MLP neurons of a small language model. Each row is named by its layer, matrix (up: input weights) and neuron, and shows model dimensions 80-271. Each number is 128 + 32 x the weight over its row's rms, rounded and kept within 0 to 255. Numbers have three digits each.
Before each neuron's rows, "fires after" lists the tokens most often just before its 100 highest values on Wikipedia text that the model never trained on.

fires after: " a", " more", " T", "t"
L12.up450:111175122087145162123030120130154169148124123111131107186092091150087110199119100088095160056111104106129113128068066097170101166171128176104188170159016072181132128168097161146179154122142137165131106152061168106168141163142172088095107123164112138133110162154109168153133124103149102166149134154150166118152112110082115170127133105100147129147132104074104191155152169182038122142106117073088116153122152110141085159107117154122141073122145101074138131096136091115158154077130118100095141123178129135097107123149090173131141083079170138086109107155129190150091161119081109098

fires after: "k", "and", "g", "d", " K", " do"
L9.up1030:120105109118115185119137117105091180097083112073144118174138067183087150165165136110132136129129132069164147117088102146144152176152116139160083136214097154088082076167115129077125111145128215077119138147102148148130116192128121060137097158169121168162147144086072126156110123121086111150131119060118144134076162156124102169169159147144134129122160116085107132107119085085179154149128156068148089104116141101118145094089103148165120119152090182132115167155105114100149107118144135062114082150157128166112133113123098080123118076169057086120131177132171136151128113167100111145

fires after: "S", "\n", "==", "t", "D", " co"
L6.up867:119148158132109188093145141111114163127134162100179136162165152080188126157144051175126184111158058146129034138171128144120100080103144146153115141056127096084216181113137088151147086178130073138128118134152191072156142141114195137153137091081137127108107091086167107148160168137091191090084092121093123133152158126158115099081075134128148122139169089103128115088122169075165085137196115101114120116134084111130209099140077176119097139127097089163141149136141096153113112064108117103112171115159106055120099134055085189096155121137190165156143139111057162144090158147125108113

fires after: " G", "G", "\n", "or", "B", " B"
L4.up1021:132173136098141128160156140138199055189132102110115089091086134167156107091063144153088181139130132102096158105133089161166140153129133133101080180100162096163105127131166086110114185120089187138142149116173114108115127080109142115216086109061090109100143121120145119197073146124152149110088149139102108157082114165143182102101197112089152083163106138104146141095145187165139148126078174126163103104153193184111183105136140144086153121062047128136109093171113115152142087124158162149094080144166129142105211142132132123116161155135127060163163113158100103089106150116118131176

fires after: "c", "d", "ron", "C", "oc", " C"
L4.up292:139077177112162152043056150173175096109134099114148069072116112101094132156161137134102150139086152127100129112151126089147149112137119127139110135180118103113144105104169161191172128123117112073171136152100118117151114182077118134147136175152161111157148115045094063135101098058116154088187069115123122181113135112139121138080062086095143103158130144199151164054192097061107151114106109146146090114143159127153122159117100171110122114111151173130109158070109128147092133107179104119143138155113172110169112128127151114108177090136127152149101144111123154121147090132178118142

fires after: "d", "vi", "g", "G", "lect"
L4.up946:120156120083077094172144136134130131121151095173112088120084132166153172153146108085137163111150115157145099135075125091113164163135140086135129116167080071206124088098160110122086118163173110102092083082108175108113164104094206120186080115159122102157206125105040169140169132133095162086088197108113113170087147138154110173114143154132097138084124119162101124108161070091176141136128130121115110143138145127091130119139150199110113079174138124145190109143113135161138130135114137114139134128127099132111120054115137017118145112224124133080138137114119116137092114107135079167

fires after: " w", "c", " W", "s", "st", " st"
L4.up738:151134132125136167075165116129111138137152111114112140109103126111111116113143089163111188141162133115143134142120179139121152124130191159071184189114083167145089061119148141168066091129142140148125150117102158138157164162091129080113141109142143066075128125166108128100129145121123097106201136128077129115099178161157142148164166066106131092135091126146138090167118133182082165057048118079184127150093131164102130078134113181114146096063148144137138144152087172114094137156133131105142065174165099142091098169030111185116111083123110052126131116113117123144088150163107136122

fires after: "G", "M", " g", " G"
L4.up270:154106112165181086125100094086195107126138105115144112081156169118124100112102137137122152116151145112079091156128125180148136102121110134086135134087214141207120207163098098132152123151110124126122127146105175098178110117083146150128145122158101105094118152177119107154159156082137156110148134149073169180085094150124148114131098141098138140115055119094165159039074172120125158169120117108170129131157109118115200113071134112096178120111145149082148172120103089117086125191114186093113101123148156156090152118142140101116071156175119221165145127079178134077183160093147122169

fires after: "s", "ch", "ar", " Win", " ch"
L4.up1023:159142081094164083065184181189165084145136116146145229201086097155128133121183161162127138118112144164126147063102079156135164142123115164113122142102091147051175157105106120147106100127094067131195094090160131146098129118138139111129139101104071108148174146110110132101149115123095128082177121142131070173198126155122127169122087084150162121142107085130101113148144170149085149111109124129105158104155106114154104157109138161108107188124150103081121128153107160092146097117126119158182128159131097107150144177143095133064074131103137117111157199194144141145102125114112179144

fires after: " C", "c", " c", "t", "oc", "C"
L4.up534:164116181172117130100111134179157141096196163188096075171146140162090140100072151110148131153102171134122066146105110098166189100107126128090137158107114126105160128134126170089132145088132127118153133171164123135132171146110111129142094103157160149153090118118121146133091126106088131179113165126089136094138136146139134098173157143137124106137162131104117044074144174182118150107151142079149120142156150150104086133112080139136174141130129100162157142080168141131143133026119160102128169137175123118139097145126162133055134118082101126148088063152237124155121111149124084104

fires after: "G", "ci", " g", " G", " Ga", "\n"
L4.up271:109120106106075144118111125038126060118095134139120113141113114177114151092106126102104108125136129142150142101117172116117070072077080151042107144116130126194027140129152154081135178128108151122113138141164157093080157125132135161212129206116160095142160185128088156136136131149143114097183161118051138112140087182083134139157122125100163104163124123073135190065134158131091102100162142124118073060165157145187091115215161096113164102118082137067117127124118123094117168135128158085124111136136158174132178146090142101152104148149134142102205126149115166135121162097138149169

fires after: "w", "z", " Z", "s", "ru"
L6.up1161:083106190128082147093127091146170148180144180166158134168074178136050136111120155128132101195062147099117134114129102116165064173120081172166124134140148191074118164156098098103184192128109125175103120120102133135114077098073173118122118129107090109162121143149174148161109087150102110106080144107112083138155095126105129176163138138148120132089142092136153139163150147139108118131143114115110092097100150187108142077119114120178096104134134162120132176132158077086165118179098127095123174112126141144172102119112091127081094168118155100180074160097173110169143089129142110086

fires after: "cc", " pro", "c", "a", "u", " a"
L6.up1190:094082181176117136163115148099111095102190087132111082132091125125064152110194097099162132142114117151136145151151131159109133140082092157120193127079073193196083161162105136147164125153123159110133169100157136036130082134136139095108146161120085089145171153091184159111125115097107071086103117073120193112129100126092108155126120166107078142131168108095132094134148123104088144171145162103141101077180148059127127147141104167153104122150172197163121090125128125144107132119162138174138104191136107114101101165146171110127159106128129120152167144183136125116134171116157114110

fires after: "or", "L", " Mar", " w", "ur", "w"
L4.up1223:166171123086132140137141120089144093106136100148139154105081162098039144136124194125146142089142147107104143048075124139153126118154198120177186105098136145097169091111111163195123119121112155145127129099110129080127120140133140126156125122146153092165163126141094111132176168069084122139202131161132122178140121132171174155098147182173087106110143134109131083149161129146080053152103093188108126185184119139101191134165176171101141156095138091143167083139092130182114153147130153134116115178108076087126122095062101212110164129117129097172172142161139103150116124141140178029

fires after: "ce", " con", " di", "ff", "ed", "fer"
L6.up104:108115126129145172108155124155139090109098078104097122169096134130105160109152164130134100161096135124168138085150167145138145125140161124165183103152141129162109167096115152077138143130141139101184083103166123097142110075153171073164112107162147110092121117130163061146116166123124099108137119134080106119102145162076129146108167177085177122090137068153143166144147078137082097149107140128121135162161139160195107178117134134081117086090141090148033156182085110176093167092114098105164108106162140120116117163126138182113104136139137137133215091131094137038159100123112139094

fires after: "c", " b", " C", "oc", "C", "or"
L4.up1214:106173156145143111120132099087081113147164183137116073116142084116098196126098120100086111103151176143120113109102058138145094146149136096069125105112137154106102126108109105132052112139145149081089114155109152127169165125117140115103171107146153102139172066135154108141190183050106148143154096155077083090101104116174104132146125127116164119185110145136134100092125118180092126137190103087132128104111097118236157114124065124119110083127131133079116146106113183114143170144067114119073127098206143109184054125117125192109119097158117096159152080102185070073124168129158168180

fires after: "c", "ri", "la", "co", "li", "ist"
L4.up506:105080136165148096099120181165109168122099110193123128140108114168076148102120096173107122127151175161127116121146117129100110182073164125155115083118153111071183143162119153092078122106075106086188104089202195162125123108144145083155184130100212037176181165166108148133186097093082157169093110083108123135130123126149087122111132139092188163143102142111143061078145132135101137093160097153124073176124174129115092087109115174127111122164116109172172148144165138073077166089081153136137069140185104123130063162155152109125112106139177133128113146110117086104115115106128057152

fires after: " ", " f", " re", " pro", "re", "ur"
L12.up535:126127117147161163082066093182145175108102130122140123125159098135157093135138174118146085174161170103149147081108174131157105214121127145157204060111116050170105101150114133116140134181112147173151131094139142065126169152139144145175098139080194114143123098122096096112170113062173159105136080117149081154037076133110124139145075159081117038114146166112123095123129091087158112116189105195146153113125131094136147095162116156086043108195155116089148135123156122146155148140149145170119157129182122059125155138139084097136100108084150148073200140146098123129160192073083117111

fires after: "c", "p", "ist", "t", "oc", "pe"
L4.up604:064091111146117155129127083118087095171152151135156118062110090124119128129120115170134156156184166141087148157134137188175140198132108171135145109157117123133089086205114105124125149100156074113151149136149134115120131180093141139117131097154187065151168151090169216171145148076107123105107084090101140167130123114140078083108135124085198119131114107143141104110088113185132127105122180096157142109103159121141140103054110119135081087115084104106083167083116136140051141126105138150112153114109138133141120128092194167079130085101132112123095130137093154131144149158085151154

fires after: " re", " 19", " de", " Du", "ver", "leg"
L4.up1066:133149117154109134092156115160089104129106115197106166150109124172068074081085100076143125079161103120152195221070142174150158134115114147120188141114119104097119095096193121145110100162104126126151096068168150129145147070091120108120152149150125160130114089183048087105123153184140135157048106143157191103121128159106088136147153154182121157215112107141156199163076126202124089100142064146088139126123080110149112159148153144050153141129180132109156131104114076170131144101087097143160069137132175137118122147169152169149143179109153136131140112136113092131148079151129130106

fires after: " ", "s", " S", " de", "ar"
L14.up1222:103149153078105128132159183132148156150115053156156033147120120109200095119102106113169140151149153168154157150148134161137195152074161094133117073128139177124120097168124146095106158124082198182150139122105128102167140141121166160073128142155148116126119122085120034105100165095168137059094077139174117141153129152078131180053175158164128082111113160133167091111092155125075125124144174115125108143166148112143130134116138152081081080153132072098146117180181184069128167115139083158173174127152143164088108110100169132088107178182087145113160089113144122202181157104147089130

fires after: " ", " f", " con", " F", "bu"
L6.up367:094135132120121174142046163107139137103120172140148137157134103176158126181134103134057084197141186080103148092181115144128100115124148088093140148124106143134096097107176187080148082092067155168204138131132147071147159113112086193079157140068186120157146142163183067100098147092140141174161098170091103142130063121146111146182048161078112085106130154129130163126097192148133153112162114191131166188154139121094109120131104121132135107129121090150122136157119084090125108077129180070080078066146176102146146136117125202163119149106109148096120115165139121144150160050117071200

fires after: "s", "or", "t", "ur", "tor", "ci"
L4.up1264:127216139122095136087120132124152163140084158089146118136102117141174116133114150165143191156128144057108148091106127163159071114143046096139141134073111081147123078179130127089137092139191078113180112141136136105151132086119145127136149093098154057086078123095095149124132077071153131154135155196121107161113151142213144117033131143121113148107102196149108132177160146071128119159115125106097128105160107148107155142115143130171074077070150141100089110094120128153137186169156166132133135147073086158129124125138101131117118123034158132135122123105142101181134133141133196116

fires after: " se", "f", " f", " ex", " re", " w"
L6.up520:148168119108063076089108161150102144131155131097107167130144166135179151139145120103145143133113176146145176128115151111119172141148135143099160106138114127143099135141186172161104159131178131177102124128147151097160208134097165121181143170106145140115123145137090133111160103145073110144142150183114092129100192111155089148123021097086065140183128180144114137152135107069149099175047120108088041092106115162125113140066106173095188082187077084138091131148136134124146122148108102148116152131121101139174066129149108149158144130103069155179123122120116110097131077166099113095

fires after: " In", " S", " E", "s", " Di"
L6.up517:050174128144156062159125105189140093102102128147098130096123125151132169131118105142061124134142150173100133107128136144188092145142141155094086135076082094125131162089135224171155057141102147115149171068107150155145125156119136115121157137134120071142118153076117186126158142138156147190171151142111095171150126118119102149112086159137132131153072162094145168199142171094131067154108128105188138123158090137121026125095050190132141139080137127131121089117110088184154137193123104145165127125139105108175133144155106126110056124110127110129131118146101131129077091089158145078

fires after: " C", "C", "ce", " c", "c", "ed"
L8.up130:119114085087157122157069187162144130101115064144096068162115115115119071100153118112143118178090117096172139172152204066108083070125118086109169141176105159138201117146166207096099131157146097127129150152118165132096143111111183135148140160106102099151093100119139075131110123160152117053159103119082165146060177133155058108084123112147165124159167117173150182159093113106141153118107103126161139149149176172112120116047137118162111106133127069106094159116140102144115177151150126099139161125148122139137129099153128092144140127141108138097145132160109159142100125161108128058

fires after: ",", "fe", "'", " was"
L6.up138:092168138163085150145143128164078153132131131065101089139140111120104161172148142141161147150116139214148108086058066200088116153095117150169147106150110111145139131153112135119104108143148073136152112069101108142167138158083145143131116127080130115121101126130131056110113159137137139205176150113126218112137118082140160066085158118078066169105162107060129117152133097103139100084139123064135142170138116149133070082058145156105087180168164104082155064098173157137162106155120093094147075036112140113106142129166107089043111169139102119112109104112129119145126112128106156110

fires after: "s", " S", " Ch", " trans", "w", "ch"
L4.up1258:084119162104143106098093145137174132136142123145114197096109180175091191135132121191115131141127098113058106151116147134103118121176119151118196175103097121087164167095135140150108168099100137089193154157144117144134139065193135139126189105128140100091134112069101090145151145132109109199131097131131096110150175125101089134115112145169129098154093150135130094137134126154100139098119105109156106091164081138120143095124108133129156130074169151144077143156114161161173119131138105115145158066141153157189117115107089133101076107119109134148130123113152157171130078112130156065

fires after: "\n", ",", " is", " was", "mo", "k"
L6.up288:134204159123073118143103118105091136180157135143150131120128102131092112111146083171140157118103135169115119102085123182079115193093152107133086125086147126138145118215115136103124140136128164178130138078180170172137128117163193095160103093152126026084110121093135166081114081119121089141107103160103092101199144125099088109108162197131091157107116146104092133191129152125154068144184111196128114134137109123097073180129152128086131112120119108088105051103144132147147101154127174107203096134043141065109129155176099092192192114145134107102123066113176125131099133142207150153

fires after: "G", " O", " G", " g", "op", "ist"
L6.up416:134056118087132149140132071148190103126123100087095132112124124144134173121061118170108120156130136149138152180130098171185110137142139152069099110114114144115104130147167125084159153155122141189160162088144104188159051126062082100104111186104091129134149079096194142145137115145150173111077114152083118082103112137159124172139133125191083104152183171074160091111078154054151151105104140155213064142153139188188116111135118122131175102139141132111127090187107079127136155115101172128092109087105146138121179046122123142124141150106153141090153147114110124142092100157092110127

fires after: "S", "A", "c", "T", "C"
L4.up1215:057161107127154163128121188130119108198107114132069083151144157108129118089135129119120111092123115116077090062152121109143106159142109099172153133153168102130101074077102134151143113108119105122062173144114151114109103121135182157134173086139213107147168179089113109113157115050094168092110086175147145133170158155113115116121107113128092107123191102140172142106128147142106124232120144212162152158144095119143147047113041163108086135128126105139123159129129118114128182098180135092084134161110071131151173146123185109066156135132148132162068099083100141166080102196122113114

fires after: " f", "mp", " fa", "B", "f"
L6.up121:080088102098100129138099118133115075158172146097086157092141133191125134164132138099107120145168123199159147152101164154100167125107088147104105095151120123158094134169104112118130093135107148143136110149117184070144149113122154062132080143117119149027149124147149183143102056099086143155140180119161138116101146081170127221163132131088107130118204186128095143144128115120103079118123125118122130141183146105115099085087156164178148108111100096160145146189115140074159156118156125138142162091170136131141088128115162105140135153114103134114160137092064095058046125139124118164

fires after: " number", "B", " Bra", " W", " E", "ol"
L4.up935:165117104135105131125122054114154112155149131110108120142132130126161101102142161098036161139106098153119138158120183154137144100155097152164102127113173077175169132136113119125160141081161136182124120128135133204152133154106121108117154136085108159162107122052128158141093120091137071154143144156114107105148104135065082178130098085150168128104147177100115121135092122177101152107151122106094128128162126151144131169124093195159188124107160095166119174062148070116105143177116184179066171145104127139168125149148113134200186128125148139106174171061150154080057177073152129143

fires after: " M", " b", "B", " N", "b", " Bra"
L4.up208:110137124114119122167141143079125130129157147074116134124143135131126182202113158104036146099110096186102080148159168148180123102136123120168147127127110100134110128120094112140097137064147151155146120105136178126134212100128149114118161177086136107110125070088174140148146163101206098165129124124098153115146104127142120149037055168114117122094167090138093068171071151117190139113100101131153195127141131191124172127128080164079123026083153158130125122114118147099076149110137181109113145112126156107157144177066127160164141151079086116092088135084176090138156107161120099135

fires after: ")", " ", " 2019", "L"
L14.up99:094099088157107132131164111088112107114137111180090148216167082075136110142143161139137105119108111147136102137155178165135160128094108148146100083112114131147141142154174171204107160173115183164102109069106133171088147120151125193133156137140126098129169106106147129120151105102081151146163137116092132147110151111070170140163099103096111151122131156112150120132104158084119133128177118132138085161163142100130144074102163154150161166108127156188088077127145144136153105151149165133124120119142116090130123093120109172077081151134065151150151150156099104127108145152076174141

fires after: " b", "B", "M", "b", " B", "l"
L4.up64:135110123148194123128153137109180057159158131142143101125153069114118118122051144172083126105191142114129097138122171122165151103106155071097072135134208116169135177103139126095102146110106143172085117161085154107097137092100179080103119108135121160102101121098185094111168173103166172109101130118143139155115129125154116152148033192118143119119065124089122177103131182129165141149094165123074130172095123169080138152142116136077149060099174169128122125154118089124134145122116160127106061102112139117155135088102214106154069191108162163127143139087060126122127066132136090149

fires after: "s", "ru", "ca"
L4.up1231:127132119180115152126131081171155125102130121169157163175109093143109150171121142159161099131139152103188156131090093132148104186114179139158139165071090146089121099157128136079084138126041084111185075145132104167094101137151104104118157155130169147155113138139081097130135111168093100174093214134176136149122068112148155140126154212224050139073134098113156146061163193116162130111167165151150116126146157130098081127147079089142101108145150128066160132101169145128151137133111092086132120117134103127104105129115107186134163124108147119147093077147092059162106147199170101079

fires after: "or", "er", "la", "et", "ce", "ur"
L4.up1224:132157130106089102121197104060165090113123117159125156095138108148135166103095101092169143082142101111129134108102119186157137144086122116143157111129104099135098121137131161187064047101059181100191120161074076183121097122125134112125152093179169090119126157107153120154076149055164112169102139166070131119148152161147152119064124093107152145089093172188143156158171159139120133112083134120140120141075148120111169153143099181104086131100093161166091092119149114150098187097202129100163098177160108147119125138124139210081141128110110124173153136154134138137121097095127147167

fires after: "S", "p", "hi", "al", "C", "G"
L4.up367:127188104061091142127106158090119093085078130140166139132094070152097110166119114158111142109116134179142110110131164087119120086036170154106166170082137091149110150073103122132105132146158148114069109146170178179063144098140150202184062140110126105127132173130089123178147110111115154117146116137123132074100157119104113111156152098114118108105121125171129125113078123157138107147171126116172092136188099063082098068104086123101106108121150105158221164096104100136125169092145195111117121117122106145156174114098095105116064115173119238128178085147142109102071106162190150145

fires after: " in", "it", " Ho", " In", " it"
L8.up480:105119074120176143110130136198061159157099118146120128119103096099093180188134134124129131120094138096085084143131123105209129059126116153154141096113087152101101101047053059129089103183121142137086090124100146100144139142134169114119126115142152126113149114139159161136098167122096194118126128103095106106141120110132193074158069091139138156129088121156101160069146093178111111140059106119185211182117183130103118162117128139112188090146143151109140141100108099138149122173176185181147139098130143111112070122112142126074143188110147125148137133114083076132138107129112113168

fires after: "c", "C", " C", "M", "S", "ec"
L4.up294:046105157110150179112187118155125212156037166136094158076160105114092143111153131165175150104112189153112177145160150162089093099144087116128099109131158130120107116110040154202147089119169118171149110204113170191113096121126123125135112102166157076060108094108138094136178117098112136153138069109096116131181133084150155122087097129154118157109082110122193081123128168163115107111112134112080133069130082128138144113122074132106116068130158115170093142156167095128110118157105144124144104117109135092128104141105167116123187157145171085108131011180119151109105136139136155151

fires after: " ", " |", " the", " The"
L12.up190:174170154162106107145112130065078125140093142138126162114148162159053183112155133120144120183133077123143190153045110097117125179145188139187140118110168172118186116164112135173156147109174135129067112137160083108093095092164119089072052163101173095155115137080152118085160137100111100088116150135123130163128152156174139126081151083082181111141096088104174085142144139110180058156163144142159122071120178145098079129113127100120105172157175183062126171144121055115164115127085099113106154130107114138131072164151172075163106135109149057111159131083097182170168140166158117162

fires after: " b", " re", " c", " d", " B"
L6.up1192:124109112125092092108140099090142097163140147107080124105220121135177153135075177136115073076153056191099132128136110163145155086201091102140092133133080117140164128138158169140083063095127134162167084157140159160100176148100142129036146140124158139122113081074147169131127156131085176118127183160070173160092117173149163120134115177139177102119091152081098117096182137141108097122121138132118146172142148154118109173091156103071077106064107175159148178145114075078143136085117168165141078137103148106107127172146144173091129148100101087136134120140128155108087101121137167176

fires after: " |", " ", " States", "ar"
L12.up802:089162183111120134121130168152146109155139077083128131126154128089099123118127133139150090118126114110106126163054213107140125184146084147132157151162135123127148088141114128156124138157123101034093108088155130223155184133149122151145084146091090139139102116067131171116102167101135169127122127123146048169111124115196104175123120072126149162142105107123126115133087104127124134133101173116080141063103061135117093143092086104164119164177099157114148150100148060122101049099085164115130178135119075105168147105148142136056116188151132032129138055128136098181117170124119168173

fires after: " f", " F", "F", " comp", " re"
L4.up748:110105136104086093106160055169171098092140186067094100119119167134112114147171128154145156182165156103159104106167200135139157129089141116151207141099109115197135101135110095140131077180194158148150124128177136131098153143142196132114111131100096128161075108119109160144162053160158154123177167127200110120079129110165180169095090068109086111106086079109086109050126157144086116152111107089136152065131109147151092175105086108152043164143037134151135131150097137061100140144169162098099088130103097123163154166115084120149140112095150114116146079141107151101158129163128151075

fires after: " ", "k", " h", "t", " T"
L9.up1025:155116130126155149090083098135075136139161122162128120176105143136099078150134134114103092103172076080106162119110109149131111142161096177159156154130050089143137083119167113077121092155135109187155132177147105137229108109071119089106184159083150166136099192096126172146140140147143127135095166107055141180131189082121082130149198105066122196122136065125120175142100093184148115108167103092128169152119143132078133070083147153168109124148146102153119112159177123121124098104130111111104087125062099122095143140089132119092126125137102131111098084161136119124096203127124142149

fires after: " B", " b", "B", " month", " Record", " P"
L4.up1158:154120144171131097128146072091202131091125151137154122120124067112125115091118119109089141162119141138123153084158084156160151086155112097073063106159090080150154150163163148089146149172101154191160123118105074112163110132107116137126156115087159114113139081109140133110150114119161124122131112113133123126159141149105166170150075133079094074155135145069156127119143220091104146125105084131169188166145182043100109185139165086143098138095125175159160077159107106221158162130133163171111122108116147119119112149132161198118133200126121123123126158121095167128129117088177135139

fires after: " ", " (", "s", " J"
L9.up1265:174183149125097134151124131148133153156166122158135110156146110145134180141117111127116157146083108104111230179081097133111118158140118094100079099157128153055145114166106189070154123065162121203130106114125100143146140121140143195131145107104099142122134119103090121105153143153124112162085105147152160109158153152121163143069140146108119111206153119094127102124159090146144102160139174164109117100131102124148130128154132067127077107132111108032141099130119078108135087155134138153121139107105212102128085091153128148091145119111143122131130168186154127217158126137103139120

fires after: "c", " the", "s", "re", " C", " ca"
L8.up286:149128154110110119184162162130177127121115121108151159157147120133113050073137111205084149136107089130159102166063142147164147086096163158099150180066165106102149109106110148055161123140146073094143120184126056197128143130119135151104138041141118109126147039173081097173149131130100130115100154164135160160082124136148092097139129202142147125138156142143131091117091204150062116090137107047118118166159160120076063098136112223131153145131098113138156158101170132123174154107132147118079158113140122129095138153037144148115083130139098085152147115159145166138118124153132118158

fires after: "g", "p", "le", " ex", "G", " Ch"
L6.up650:183132110119096140125119094093144151119135136114153073092117099176111179096134141172135146117178084155163125125156139137108113173140167130111125120123096121175117172111172178149112185079134140180093156104046109178121104136149163066152136094105117092107065124129077120136066155146181149132075164181126127141112120104146148090163178146083100161101143125091126157128142155128158119122166168087102033102126191093063141140106177124129124076124113106142136175110098151135133196126056130108103200091134075141167132067118111068175119080120137129125108156134136082082149102166156141124

fires after: "s", "p", "t", "c", "equ", "ist"
L4.up1032:098113142126127161094174122120054179158115145141084094137062124127146104132131170154130150166143137096127111143171139133143155146091126116129096122091096108168088104136133131151195082077132086145089110158094113133134138147150147133138138178148194136159187156181115132115122096157071128131098097139166133099103128093097094092145162163102149155087123131118118112145130087072126089065107101145166126138086097090129130062129066121137125133135109163099193123086090210147094139143150110142090156132105096103136114074105146143210044030094064143197074140049118072138128157211077129118

fires after: " ", " 19", " the", " a", " The"
L8.up471:097107161156146139139074138092108194163128102164129099142093123114113123135121088150093130132122126080166154117146173132168132110089143197075165123106120093107145127166110120138124089165096146042136129111149118144144111118034178109144135192092136114186144089144171099106136058149083131086096085118152141151122128121117109093146177140131081101147131120116149134125090173141102040142121143086096120126125217125169126174151089121091161130128112113119189099143130094133136179142156085095097148089129168095093126070135097096161155168216110094043144121092146100132134119180190140095

fires after: "b", " Ba", " N", "ba", " I", "u"
L6.up651:066112114153091073105144184109012146124172070075136160123119172127135139147101115138090112117165130115128123090142202119084114167112082161164173189150123161106113096093126157103115171109150126114198162069127180122161204148118161139138146120128124088161146114119147123102088100088140122170153149100151135126143103097132121127126107096090138114201125095079125107102091142120152085115161118102111118154149146125119161137140104172107163145123144124162120066087086152140095150143120157137123078094107191123111128105123152103119098060125141167138154132205109086156142125181067122128

fires after: " In", " in", " ex", "ve", " re"
L6.up1179:125143122118079094117161179136133149154114158091107118125168151168140199161132161124089119074104084138134127135151097110099213153142118095130144180112154175134075185146095173193120156142143110141161084132135189101142167132160115066141155125126093131153102151119099123143132164182163134147093094101065175137100150111180129136118098151112108171097147138098109131094197125100107092080123089132093054097061159158107067188104142149101107065147107121164164098109116132134107155171078150145155133147089101173168161148169153094152125086125130130162190093093062113130155183089132147136

fires after: " the", " Go", "\n", "The", " The"
L4.up439:078086114104123139104176186120119137110129120126116183106119171152115149114178110105052126096136113143097120180089204104136160190150120222163194101142179156149093133082160128109075156152109114095080166115133161126143127161144088166117143187089131108163118061140149159165126084141130149071127100159142128113094154162195135085132169154068069156054099131101103162143112163149131073198082183106152125144185151137089137151097151139127119125122120102056161158153121063105143138082079124094131117121104149157118157093170139138138140185158064122106154137121161149156103132106117123154

fires after: "D", "S", "C", "er", "L", "E"
L4.up305:115153117124158173089159172093085116086077070128105159127136152045133134144108141172136109134104144138150103105121161141118097095099147093117183124124117140110141177079074144156112050159113061109106131138183205142113071142095174158109141129091157129097132124078186104100150108126167128117119084118126116190154145128116096171094141096117114067138114133116148131106125159105097088126180110120065124116143094138160186146137131155120117121120135080154074138137107119132118147102123096056097126188181107121134172125099081077105101170154131247123136122114120202063099143100142095136

fires after: "s", "g", "ch", "J", " Gu"
L4.up990:095053148091086155085099142124089102152155121121109134119145162167131139135144121162222136159119111141124139140091114153103162120089154139122131122139037147129138086147105100137155090117117173085135143163096193136110131150174130116132121189061128124141107147095107079132134145120063068153125148128125096162143145150092072158104185105164143137125106126158054144084089166105100173138142155142122100114078134143116164151128100135111123126082134154127138125154112135158131194141135091068052160117127111119166152130132116083060096118179110074121160143098142180143119103143233090112

fires after: " W", "w", "ar", "ur", " w"
L4.up173:138090172109163160068140105153083131141106115097115150112077142082082112141129109129038122085113165169171116098111136142098122136050141138082160139104095170138131102115163091206107125131095080123105145152060141136131140159119114122148121156157150105134169103154142113089140172088087104096186092115174133163130122120196076208130159136178107119104118105133103099111153094119088118075139138116133141188121087143085117120132109185145119168066192152134106114207132099086107101060144078123147101114088155115092136143071101154185186164171085175202111129135189125146104104128157122075

fires after: "\n", " and", ",", " as"
L14.up1099:166124172132121093163155132104121155108063107138100105136118203152106168125134087120170149164078126137162147120118162134105113130142150116141089128111095090197143159211146118141125131170159157087131086125118080127134237119141161123147135155127146079058090162154188103092090097059109150126150064059142033151136129146184142134127107156172201151139145072124171105138141163095142126042142150181123177131097098148091120110119166115119158055154127186154156155136140182166146132107128138112171122086119085099090131143099136153104086059105111151151118197177160197137116126160082125099